config = dict(
    n_layer=16,
    d_model=320,
    n_head=15,
    n_kv_head=1,
    head_dim=32,
    d_mlp=832,
    vocab_size=4096,
    activation='swiglu',
    norm='rmsnorm',
    norm_place='pre',
    norm_eps=1e-05,
    positions='rope',
    rope_base=10000.0,
    rope_fraction=1.0,
    qk_norm=False,
    attn_scale=0.177,
    bias='none',
    tie_embeddings=False,
    parallel_block=True,
    init='normal',
    init_std_qkv=0.0232,
    init_std_o=0.0,
    init_std_up=0.0232,
    init_std_down=0.0,
    optimizer='adam_variant',
    lr=0.0011,
    lr_mult_qkv=0.5,
    lr_mult_o=0.694,
    beta1=0.9,
    beta2=0.95,
    lr_head=0.00459,
    grad_clip=1.0,
    warmup_steps=361,
    schedule='wsd',
    decay_fraction=1.0,
    decay_shape='linear',
    final_lr_fraction=0.1,
    batch_tokens=65536,
    seq_len=256,
    doc_mask=True,
    z_loss=1e-05,
    train_tokens=316800000,
    steps=4834,
    dataset='wikipedia_en',
)
MLP neurons of a small language model. Each row is named by its layer, matrix (down: output weights) and neuron, and shows model dimensions 80-175. Each number is 128 + 24 x the weight over its row's rms, rounded and kept within 0 to 255. Numbers have three digits each. A neuron's up and down rows have the sign that makes its largest values positive.
After each neuron's rows, "fires before" lists the tokens most often just after its 100 highest values on Wikipedia text that the model never trained on.

L5.down361:144140141146153136107131116125160100126122102157116131098157165130159134118105120120128107074097097107142175128157125123141132136113127128138132137133179111153137103103161183148172141132097141136119118155124144153116106132097165088128113123132138131142169117149140097136110142089121170127
fires before: " |", " (", " first", " votes", "\n"

L8.down550:142135137141132126179109122136098155103123159138178100158158105147103148164122127104099123136138104147141147101161117166138119133094133090161131118143148140119163120111092125148162130108132096127143155108144162103109124130116163162099119152124087137140131122149175168118151154116180107121
fires before: "0", "9", "2", "5", "8"

L9.down323:146114167117119144114162132115117164109212123150112127129124153132154165127141163161121112151163138100102179130125141114136107095159157112152111124166117128125106128146077137087094123126111087116094140132140141130122140110119140132109162160173129085142129126085096151147125128154121136145
fires before: " The", " He", " In", " This", " It"

L5.down478:168162156120126132102164150148143092125158091107147127124149116095126126126130135112126139121084119128095181122157114110091148111123144151092131158124129081094142136158153138133124090118105113108148160134134142135114085152155136175127134099126132153145098123134180112143140085121137156137
fires before: "-", "S", "===", " "

L12.down596:100159124133121135110110133119117138105069092102125149064134125141111159134140134128117087152102137153123091107141167108147123153138126112103119124121109113104139123120124125123138119137128086151105116137111136120148155132122118125136117134124176173147117156188147113145110130102138154127
fires before: "==", "===", "=", "The"

L12.down617:158186129163120134138149146126156132111158130140151114120119110095102114169163154150127151138117149093126084121157121109158129159110142116162118110125108151121120160149124149091129189130077150138103148143144098065123136157095157139155162077086099116163123163133165147137152148139119156099
fires before: "0", "9", " the"

L5.down703:137128167119120140117150115141122083130128139130105134080132122127143138102104138145109115124138118117180154126132133105177158109063142101109192155145108147156133098114132125155150133148159083102170139136109157108110108132115117135129126116137117136158161129156152103139107141162122130094
fires before: " ", "0", "2", ";", "1", "3"

L10.down765:120125111183111091096150147152117100131087095108097132131107129147134137104117166150135141135106150130146130128134133167146157139105156114145106154105126117109094185185143153142123112140153118124119141131147128118114173120103103118119141146126111086095125137133102148108122137125150099107
fires before: "0", " |", " ", " .", " s"

L7.down560:134114042056120135140135105125120127118122127147140127075123162143187174093157137133114129129125143145112110147159125165106131121123119085135085137131162141127114143110126143158156153126137144155121186111127142129178147143137131106119095098078093125127106083101142115090081116178123116115
fires before: "1", "2", "8", "9", "a", " "

L7.down639:142116159095116133103120079106117137132108134162110166145129128122134137118121116125116085141130134120117131173094142094112130135134159120055113109170129143144129125152112117090116110143128083173091128133119131117140134076129136091068153129165121109157149141127093134128149152143102120110
fires before: " He", " In", " he", " The"

L9.down44:142134135122170132117132109107126130184195120140149132166155114120097115167116167165160161147117120116138173154140120132113144141155161092098109150155129091104158121108142132116095143115119120141082148126148158102151129093159166131149134127126109157123130134107138156142125141134135122123
fires before: "===", "==", "In", "|", "-"

L12.down425:139123155105107094087104135112127162154103146134121146135106101119111158161128123106152104132154123102092150079134101142140162129084136143118106144120133083131174088113123152120091147149137170122114119134155142119106136108080157107129119154119136119110123121086141126161106159101118126137
fires before: "-", " been", "1", " a", "2", " to"

L5.down492:146147136114146121082090099157110093149153160136156129155153107122129110091131122125121123166153121105164148153093107103097170141112146132120108128122177129121153154106108147140123112099140119133142150127190116140090141109128115130157133156172119087164160125121157145110162119119137139124
fires before: "-", " ", "1", "2"

L7.down386:069170124139143100123119121126140159153155084164114087098155131101135125099111157132164132123135096130142142125119079138135148137062148124181147116171147112143137139125135138173127104119092122129124093091128127148141099114141119119101103118136153138124115089094139123161159146144127130141
fires before: "6", "5", "0", "1", "8", "3"

L8.down67:121150086109155137085100091183104096137135100125134112131139122135121160119143098148158148117130172137114142103146114157155091150118127125132102144105143130124153136128134097117150133123107133125134123162123115080092114160161133146132139115178103097115082113139118122141112166110112123123
fires before: "2", "4", " B", " Party", "3"

L9.down173:160132131130143114088154120162136149113098159110135140117131101187147126143099139116156123126130108108117118147124118104101128106185167133142126129162150140129113133112154132149091099051132108146099118071113138122168104137125119090125101139134135078139119169142177129138125168119143127142
fires before: " |", ".", "umbent", " MF", "1", " FW"

L8.down561:105141116098179135141143117114161154103136154119136177130119122157134157162126156151116155117148116144085146135091127140148150159152109132166134189130146112100077141104142144139136169128119154105134109118092154149127095128158125100109137162130148128104166109082112103155096129132134133144
fires before: "2", "3", "0", "1", "4", "5"

L8.down754:131104088110088098103106104148094164138103144161162126140130106116112116095170130113119129153114105165127119114153148120161102109103159092156116129127145104132141109100114102098135139099089165133117108142152158172135089126114121138146128141110089112099114124140128066117128133128178123157
fires before: "1", "0", "2", "9", "6", "4"

L7.down696:156138120113118132166124148166123115170158112132096136151144162144096134123117144078133147145148116151127127153096163126133145144076120122139105150134140164177146110120089092168095167132052133133149135160113119137155123131142097137133196116127099132111123094134170114127145144112128087188
fires before: "5", "6", "7", "0", "4"

L2.down548:148105151111151126104134136152111180143134111110155108110157113130104160114140087153132111121131095145121105070123150165127091136127144127117113118137127112155081155109184122121103139137112147134135129106123116125105120154111137102131101137121096150176167089150120130156120136139124126131
fires before: "0", " |", "|"

L5.down551:146117129116138132101139122147115116160189078132136119146155133101168148083113132124124109132124099131154108122105080099071152144099123133100113183084106134077155140166154132082112109135143120123154201114143135108114142141136123091120136140106113144162163121117152129129148102134124112115
fires before: "-", "===", "|", "1", "2"

L3.down258:157090116152148073120163130138139138158142165114115131139105091153147138103125144122144082120111113119116123151156129123164127142120115109124148094130079126125150107146102130073126133139162126134112104163131140106071112129127119135143193157124158116123135145119139120137139130096168094112
fires before: "9", "1", "8", "2", "6", "7"

L2.down631:131105139147139111123134125120140098149142133130116133131142108130127144142166122131136108125129153085117116146109115131142094146126122105106132138129148146121127143169135176121150138105116092067109164116100114107130078168110107135139162138175139116110144159115138145117129151126119084146
fires before: " |", " votes"

L7.down191:104188129170165107122121107087149168095124113105100138154144129141133139121126125162140125132119122155138144135139117132103195130147123168124133132130145103112064136159118123080149134141138115114071149123105109104096178105078131109105079157152101139097098097090143159102200103129125115101
fires before: " ", " |", "1", "3"

L2.down578:135090123138152148118139173106124105130170091130088141112158118135177106112165143125122125125120141128108146128151111133133164118124125137115117102155166134125134148157160149104145153110101118063141151131129132121098095113105106085133197167159133107115160155170139134119141164110117147114
fires before: " |", " –", ":", "ation", " and"

L7.down339:108131111122151116117114147135145117154133109143143053141134133074127136097076134140156156120144095127161136117105114145130142150087153141181147142123161105198132102124093132140117126111075166082111115116117132174127098118151106146099133088150137130131126140121171142161163107112108107137
fires before: "0", "3", "7", "4", "8"

L10.down677:112126159146099147146154107138098127130151147135127143154110124143123127101100144118113134130107107118105140119116098104123155138112111112127155149168116106090159140125122112091110143127136151188168117175120144159139131157094145136151125089093089150109093092126135117153105129142114137126
fires before: " ", " %", " Med", "2"

L10.down494:157115126118100155111152099138096140117092163069125148149145102158170098119133138107102114123135128103130139126098105147147099147126109149153093138126181095148111134137128121116148122161113121122131151136134125122112074114110140091155130178143108138121114151164060135122166130099199123097
fires before: " ", " −", " |", " +"

L9.down218:132094122164132155140136142112136136123115100128092151128177117121144172130108144144120118111128084081151088108073154149156149146092115101190161134136142102139147151113114098136111130098091123100120103134114096139102135093101131100139132146146085112105150097129137175091150137162122115146
fires before: " ", "9", "7", "1", " \""

L2.down126:186203137098140140123126163153168133139123140141177116121106152133099139137151143119123149149153122128124152146127127162176102107127146107109168164159149159144141133110134130121152166103140118137100099104094138106131146177145151098139131132109156086110194116120151117104151140168102158141
fires before: "|"

L7.down129:150114134134121141127130140123170156131118127115114126133178121117142152162141181096147098086161142111127123103159175101125146120165137109125133136128156157133127156134092122132101133173159140154110147151150090127119087151104152142125158109093126104137119126141125123133110132100128161109
fires before: " the", " a"

L8.down466:138129116138118150150081165093158116095207107103162157143121146121152127116117158139107123156171126127137131130166091134117136131140140101137137141154123120068109124150164086156139134157123126138138146125149134113104103125139147124154144189120102126149101164142095124147152174158121110119
fires before: "0", " "

L8.down259:115161130099106109115119198123119100086151160135198097111121099090105122094102092085121135148133169108070113139158098124119042133122116123121154146107141156142149151082131131097153151147113119161132104164113125114118118125140108178105141121100085139132140152126109126138150108131143127180
fires before: "|", " |", "="

L2.down688:143146114108148171126100108141133143131070105137119139210151108125137153103131160100144089115079096120125106142087120103134139128073120135120137123142111121113140123110117117117102122124118124093099124127080138140129106116147145117146124117104077110101162119114127100126080129172121115135
fires before: "0", " ", " |", "asing", "9"

L7.down333:172119119135086147111116096155147129118123128117143131148124097146140105138126174118123110100149116125108126125110115144109132097130142104066116148142131107105080169149148138152128113123152138164114129148104118114149142140133110104145128119118082151152094130135126185151123119093118111112
fires before: " |", ".", ",", "0", "4", ":"

L12.down83:139150140100115138135125137170064149142103150113083134122159131136110150124146104130147127112117138118150130138084102104113134150143113125118123120112142132194145089105138119144145146132107123109118143073155120119155078128112140162119108152137111128120126129138129127141150143128157160127
fires before: " |", " "

L12.down763:130086141120102108105128130114139133123139090135127109082158148145144158178133142179088158120137163118124058140125160127132103152138131114122123126116143102139128110111111140079113104128165131154089130154140117161133151146142093113136177184091115149105129169152075137153107138120129119150
fires before: "|"

L7.down381:122086119143122166175153124134130112113131087125128109145074115108126144132094136115120135101107098127134088111107114122128088117145153126103103120148117141122106131049140134084112167125144152102101152096128117149150139097125136120114143135137161112126137087126154143163118131218104098137
fires before: " |", " ", "en", " Party", " hold"

L8.down447:121128144102133115140066128126117159085093153139118123133151139121108133127133097127143117119104081145125120132091121122140151133112158124112129160127155108146132113065141130096139118131113146136127151084103137136115136156122115130103105170127107110090112116125174112136159132131080098166
fires before: " "

L11.down727:141136137164114093134172135103089150158130128091088164131122120114148154114109202081140123128117129131114150080136143103121123141101119133111107122127135150139154118124127127108160152160148122155139148100149135113138118125133165102117134101155162114123137120137154109066140158112157112104
fires before: "9", "0", "on"

L8.down4:109114050158102151126113115113149103104096140110108067143112137146132119123133142129169109111111111129076128091131123127140131128147135085138125090135117107128097130170131143132140136130135088156136158076138128147093167093131134136128101115107115125119136071156118165074133145101159119168
fires before: " ", "0", "2", " |"

L8.down705:130142144136111115080146113158118125154136167121135109126134137123079125138135138120139118122108131158079074128119141180132142143150151090147135116143119138143141140123094107124099146112109153146108135173148153162114103100120110093140109136129113192134125139113107136133079134160085135149
fires before: " |", " –", " the"

L5.down457:149123123114135159136172100107140107100160106117122129134137150116140063109173080112129132103095106135151105105125104138137111139151142139112148149149144160109123133162170128180105137150127115157120119124104150142116129071151171126174123141126105153162076127107091129161126117174166113127
fires before: "9", "0", "1", "6"

L7.down571:102170132117111129079144147135140117095094112113101106131146109164126109138118119134135115134121128175164136123140138138137138154113080144127115108137104156147109090094149132158170120143125130123104094094068135096132145072122155127099099160123188132112110107112131157142125130145142135139
fires before: "0", "1", "3", "2", "4", "6"

L8.down817:165173122147185129142122134091113129095137144107158152109148118160113154124148119114136139098129115140137161117140114119120096111128141135117133144119134128139121130154136102083198124147127128127129133142142160152088109155129143143138090095156134104118079122138119134139139151092155109122
fires before: "2", "0", "|", "anda", " B", " Silver"

L11.down725:120121125153117117074120151126089144131094162137136118103183161101136115148154143102148114122131169126132142153175120097095104096125156105121122134129118153160133147136137105135150128125095136147091101124116118130100153132136114116152112072128141182104145135155168152139118158114110093141
fires before: "0"

L2.down287:109044139116121183092104127126114192102154119180112103166130118137116183111078116190182116128152146109109138141145164159085100123115126122141124154118109112138144167090107092139148145121096109125158177062134145125086116163143133114131104160161111107120133099138104146142134118186088100138
fires before: "2", "1", " "

L7.down330:120138100109115153139102148131027122097076136155122155153096154116158181108134127146183072163123137095126144145140145107139145136129145133130132163100098100135180145141110151136158149158130106153095146112139158149131118133155123148107109147096126135160140123109093105140162114119167079131
fires before: " ", " —", "1", " |", "2", "3"

L2.down662:140137134147087120109149175122150113132153114152087083149141141106145114166157118123132128050128128157118165136158142197127106121156122128123140150161166131132121126139132180102120141093111124062140106138114118114123075096098150126128135161147130100125142135123148098160145139090101129094
fires before: " |", " ("

L8.down587:158162123149140135133137099107079133111108159120095159078132136123179128132156132113135132131154125135116101078110147128162133095137133136103150141153118155090132110140147109153145120137151150089167156104129083092118175133126115130101128120095144167175125141085146123104122128156162163091
fires before: "0", "5", "2", "1", "4", " /"

L5.down734:125113121117139145124082155123188089131131132135126148136125141159146146145141143108117117127141130142124157107051139131151123121113145150163100129089055130164161116169135140175134114140144150074118124109118097119141135133130103098096117128089136124134117139103144119117160149162128121113
fires before: "7", "2", "1", "0", "8"

L7.down123:146119137122078134105111094130123134108128136118167130171119150158083117163112126124078087148109186137139142127136155173130133153131145102158115163087135130133129111123125145121108129149121106140121148135177116165104085070135148150164114147095160117142092154113156151094113084074117135101
fires before: "|", " |", "|---|---|---|---"

L7.down501:143105134165096108091123107130130149101121109144147117110128126124102092124131094099100105098101092096139110159125107094185157131127114174102142146179109135159159097131158134128119096150132132119133093132153102105060133084134123132160149137128146129111141157085140146123129130151140133140
fires before: "9", "8"

L8.down591:133104137146084106099149137122171092112125113144128134114160118119128126136085136125145131144152133140147126139102128136116171090135135124143147107117178107116122171119122127129141146131108115129126159120166147143147117087139122109127134137129115118139115141144149142104160161167124112129
fires before: "9", "0", "2", "8", "1", "7"

L7.down31:132119148141138192117181104093132116142114115140076172112121109108104080129095151111109103156143100121160165114178171135141133126142109098099104133113161117141101117102110144139138208134101139141130148131125126165148108129123093130132135138120151115121189109142153132126122152158134115151
fires before: "0", "4", "3", "6", "5"

L5.down573:142161135129121113110128081139155102151124166158151136091089115133126145106118150139126156133164093133148112086104101128065115115124135136113120153114091086119149093140175125131110106105094166117095147130123120098130154134145137124143144126116160108144102109113147080149145111100155112145
fires before: "-"

L9.down61:131122186106131110121171130070133140127135110133120151147135140109059119129106122120138163119107151088128129055171134127161158186135072140145130143169146146129179128170131172093094157119110090114156134112118093093105105122157119122104123132137140091143120112126126124045107120121113147184
fires before: "9", "0", "8", " |", "1"

L8.down776:148092134102154149144159134142157130165106068159114166162126150111115125112133093115148143148106104138107077124105127136142184134126105149147114156112100146112115107163137145104180128140126135139137154152129106110116156149165136151130114136132135116128118093108124129170144104159093121123
fires before: " ", " .", " Goals", " Apps", " +"

L2.down35:130120139093158143112182111151165145115134117176087129091117121091144115138158113136133149132106091117114129087093103123136149080138169112156091135105123103112104149183174129135089140089116137159156147148091144128110102126154153142129133115148149110114161080103099104135123149149093120142
fires before: " |", " |\n"

L5.down353:072142143148136142140119130125146114142137119138093083167093151112157146127126155103115112130126098120103099118105146136122141168127134144121124156133103079179135081102168137143104127151120156129155165129103097151123145146091151157112123127136129186123114123154141148149106112164103122139
fires before: " ", " the", " ("

L12.down193:104183117141105143139117149147112112127124110131164132144125117179141102175147123118133140112118111128150110121154128120110121132122081157134150115128174110118118100151120098161173127147147155170101076141112136184119143110104111132123103100126166167154127138124140118134124108078147159065
fires before: "==", "===", "=", "|", "The"

L11.down741:112109101130088132102112162127100155141135112143102117140202167148098151094122159096100076114172120137104163149133121146120125141133129128142116124107159104140084157074116125112157114075129153104092110140145126094123119152144126079115125116115111135127115134153136092089125119141196082143
fires before: "0", "1", ".", " ("

L5.down474:156124116127151102120113178121095107071099102152151172120119089115170162148099164126109075101132097109136123147145141091129139120109116156116145146092120102118118130124108087142152151162147150108113170123147156155105150143162091055108135077081123125144113132128127094115134152160108142139
fires before: "1", "9", "0", "2", "8", "6"

L8.down823:147157167127106165120135148122106152104173102106138138114121158136106095145147116117131160131168177104114136153159112110113079122118123154122124090139118174117111128104134134136139079116120119097124142158137143122100096144151150136138098162135119118119157128087152130152122124134154128154
fires before: " |", ")", " |\n", ")\n"

L8.down128:139132068081133142160086132104116149141169110179141201115125140092171135119111128135142111127152113126120155124109138141123140154132169132109075157097129113128126130120098114111116148078120118139126105100142115176141114159181131103107139094099120113133155131114090080116106130154127113142
fires before: "2", "0", "3", "9", "5", "7"

L7.down278:145137110133142131127109129068121128082133106094118095156126165138130172111136158153127136101091137118096117107148180162123137119112093135123136137140126138124110096092174107100115156130152146143128167130109104147121150098133159095138120115102136141119138139145162164129158141113100122121
fires before: " a", " the", " well", " of", " they"

L5.down265:105142147118143117116066102162168137171136085094142102148142129113146164157132150160168138155172080142153129159130134122103146155170159144121131127084115134138145149125141110106116130120124142137117148133127155126125123122102130095097121077138134128122125173110143109112116094146133109095
fires before: "1", "4", "0", "2", "3", " |"

L8.down61:129142125141129128095126158106118140166123128097130111141138127120168089135108110123130171139113119152150129121081150161104115121122130115136142108144092130161151088112138078171149140132159139143097116096124109107183133108077133102156072123103141137143093107117152119129148152130101123100
fires before: "2", "|", "1", ".", "9"

L8.down556:118096112149106144098126103111126102136115115144174146159123141109090128124124132145105150130155155174106108138123125113076137114130154130170133162140144126125120148111120157144115116146170100118172160106091157120105099146120131138125124137113103127097109108123148149123121170150097096089
fires before: "0", "9", " was", "7"

L7.down409:121098172102118131154175145123188122144139126131128150134144119111098133101113158143105123147162155092133141127148125131175136146072145136114126096124115115148111079102093134155114111109201145148170102174080130162105117151113124154127149131134141112111138085116120171081070156083102158133
fires before: "1", "2"

L7.down230:107112156108132125167157132115103122166139119147168129115156097108154137129129141131157169124142115129099112143140135096125088098155162123098116105099169124148119125112135107135112140119111120193144093140137123105118136157116120103142135119142123135076136151147168139122087125139118115154
fires before: "1", " ", "2", "3", "4", "5"

L11.down358:097147159161144099091150129113115157157103109119116113157131122156131128135089179136127118143137155144111113173155138141129102150105153081102121146107122131119119108159124134104145151117149128133172121110107134100116141118132161130118175091109117121115155124115149131104138117116120090160
fires before: "8", "9", "7"

L5.down565:128144173148116106134089123127196130134140090111131108130109138150162124127136124145134119166135099107127102176114120145129144117098155130116130099110112188107125150119135142100135121121110158130124130139163139138159141124134092113108071121110120092115169171105141085088129151113093087112
fires before: "1", "3", "4", "2"

L8.down621:167136141116155131117119108139162118108161102119134139100126102135147151085090141131090146115139141145151189159123123117132134100150115114069149120129124118093129168157141093149114118112102141122143136122128151143128111110139144140149121179158085104125131155102096103133164100103146107116
fires before: " ", "0", "1", "6", "2", "3"

L7.down684:037123135104139134136159133068074125126160088128080108087134105076121161104122097130199168111130152143139152119145126105145140107127111135173178130135159136131151132132107117114138124156075115111199115150119151135099108114077117169165112140127126145151117131129133100093153120160114113129
fires before: "0", "9", "6", "4", "3", "5"

L5.down755:094109142130145127115153122144161129127125123133125117153112144155164104110114132155160110119141127125149137147123193131133146165120113161108127144138123159140109130102140102090096099141116077156113076097145132110132128124083111147088097147116169142095133142133138143146096140176134174128
fires before: "1", "2", "0"

L5.down44:100108163104145102118182127108122087149129135168115160121160132138106110139145133137126130103104144102142134111138120135122078095141099112097096128121154148100122165105114137133065167166083144170151149118115134141143084126122135131140152162134113134091162113107112143152113132104121119127
fires before: "2", "0", "4", "3", "5"

L5.down710:178129166123121095093100139128160129125171107121156110113132140113171112143131117122144156128108106118138126152068118153140158103116143118126121147142123079120107133137172157124124110106118125145102093145140112143136157114153161089094135124136144121130161110132150107143117156128169162091
fires before: "|", "1", "4", "3", "2"

L5.down340:145123128114146137090111132140171092124189124127151110152128106149151129129162157169116099113101143112153109157119164109150138130121139117173090174098084090137174161168138121148067101102069099094133118151144105136128117098117101127096129140092110115119151140102134111139153124147143165094
fires before: "0", "1", "6", "2", "|", "5"

L7.down244:111085088142116136087119131129116157082142119106120111170141143112128148116137135115204082148072148122117136101159120146126151133169157141137071118132124127119088130173152153124133165179164120119072141146114179109113153092184093113121109086125105088131102125130106110141127123132130134143
fires before: " |", "0", "4", "2", "1", "3"

L12.down535:115132142114130120108161107147108151097174112133125196099127144098084124146135110108105143107125148106145087126086145116129112099140167140165154130104136093113118144129149144147141145131084111132125096155128153145159136123161116111134178156096140103090138073117133092177116141138098115160
fires before: "2", "3", "0", "1", "4", "5"

L7.down62:083148147114118147118098151171177163131163125134190118149139133124140142119147154128119143139133158147118167134104120111152130147152136121102130134151105146137184107140142103149111136095131125113154172135128131095149144108166149105139135122083134095103143146136140135130119151125128123134
fires before: "-", "|", "L", "2", "–", ":"

L2.down296:148138140132136155161071106115135127157147136139149138130150046154096123133144131123147100114126128128089112101088151110145087127157161094134122132086136134138121153164080145124121167157164100108139148171104147115111097210123122133089138145126143060149131146108109149130148104130137116126
fires before: " |", "9", "2", "0", "1", "8"

L5.down560:122141131113138178086121143148185087113136110092142136160110117150146136138160138136145152146152078147135124127076194130143116087152099175116094145092115109107133127126125143127126114098113137110128114150102115143140124108140083115091134102127124144132149132102151118110137140147132117118
fires before: "0", "1", "2", "4", "3", "7"

L10.down717:137127123157147141118148126126106160150111108117062103132159115139126165120125107167114111136138208141110137124141151092132131159115121107069164159147159153190144125115110111148153143106123082106115116078133104124110135115134127127122123125140127090155087154120123126114139132149111118148
fires before: " ", " (", " F", " Mc", "4"

L12.down538:101135100150110110127127125117156136106117161088170127131109156105106119109104123146123136111138123136140128074119110146141116121088107155124131103146128114132122073163136156116160097117130137105129122075127098096086167117102112133149119158111122136115114129114179123136111131145135118165
fires before: "9", "8", "7", "6", "2"

L7.down172:142135098106130154107152138101122077141125155162171138142130109120104122145188131135099114108122113124101132123121123105145082123126119088102096118099123105102107153141114141174098097058110121125142138165134111147138097147125150128149151141123127153124136122081115165115125117101163132125
fires before: "1", "0", "2", "4", "7"

L7.down117:139108166128123184095168152146152141149142102168136126167145118109151114117139112120108117125134109116144145121083075084093135103148115134090123170104131098097153137143143141111088148081104110157100160148117139072116139159121132131097137090118088184098141123102121147150109168136133104132
fires before: " |", "|---|---|---|---|---|\n", " |\n", "|---|---|---|---|\n", "|", "-"

L11.down456:085113144135105070112094115108094166080106147183074120109188194073151135147158135123145145133135105114114098104172110089144139111144131134128098111141120124152166157152148098127156148134138122129102118110080144119094153136124122108200133123163139109157161132087115152160147146111131077117
fires before: "0"

L8.down606:133125149148117144127107112156147110121133137141125136118146087145133106092117130153099122121121134133122140097162109131101150115149198140099146115119169121152133176127109121151134098101162098149082097098103172161133109153130094137076142145117102154144137115090131169122120092098070145126
fires before: " |", ".", " |\n", "−", ";"

L2.down184:131121121126154117122160111147130103147157130119119124110107140155120131118086150158181138146177120130123124099131137110152121168145091075156111149135097091141102112125141133097107112120152127123142109131094124124165115106138087098133135149104113129137120124135084108139147127178160091161
fires before: "|", " |"

L7.down744:112123121167091116087141111106173091115138153119087140128152134105096150160128178125123148137173133120116137123154119101108149140116116129172167129191131124142099135122115137120112137140154128091118161119102110136100140169081151144105102151166135178171115093107111154134108167157106104158
fires before: "1", "0", "2", "9", " Democratic"

L3.down638:122157111085095115113128117143153125193180172128146116156150146113114091138129140122121141119127118107150171160144125117141150123072107116136124168126152130118134118147169084129144099083175134128131113152114119072117142126094143125156100106101112094152100117143142153107143134111150099128
fires before: "-"

L7.down513:131093145153146176078160157142129129138117109170114122142126101106127144127137137138124143129145128133133084108121114137096112123142113142085109154092130113098141110135139118151107126106128158148127172119172144118099120075134118133118161146136133109135130152105122165129122109098134132148
fires before: "===", "==", ":", "-", "|"

L5.down190:123147160087123135131118083163134103112122046061120137104136138095149190107146119138138129142150087138139136140151114112116123119135139122104122113113132164099088165109162120102138123108165162125161077114102152146134146135152118085139109109145119115133119126118129097137133110125134089093
fires before: " ", "1", "4", "2", " |", "0"

L8.down140:099092119106157155131110132100140123162133104131104183161149096130166146154107116151118132080087120113116120119121165107147133117132131118096146149086092074100132138132133093113157146112122118140139133164123131178132098126146157136099167173134080117088118157112105126071130167164085075195
fires before: "0", "7", "4", "8", "9", "3"

L7.down710:121113094118110110132093113120118126171132099104103130125141152080167134121128087155131100182137088170124129110099127120181133139130135180186126085129123135123115136146112132124151106135160184138129129110089128110084124135138117114137120060127149145162146125082143064108139111130111120111
fires before: " ", " Q", "-", " .", " |"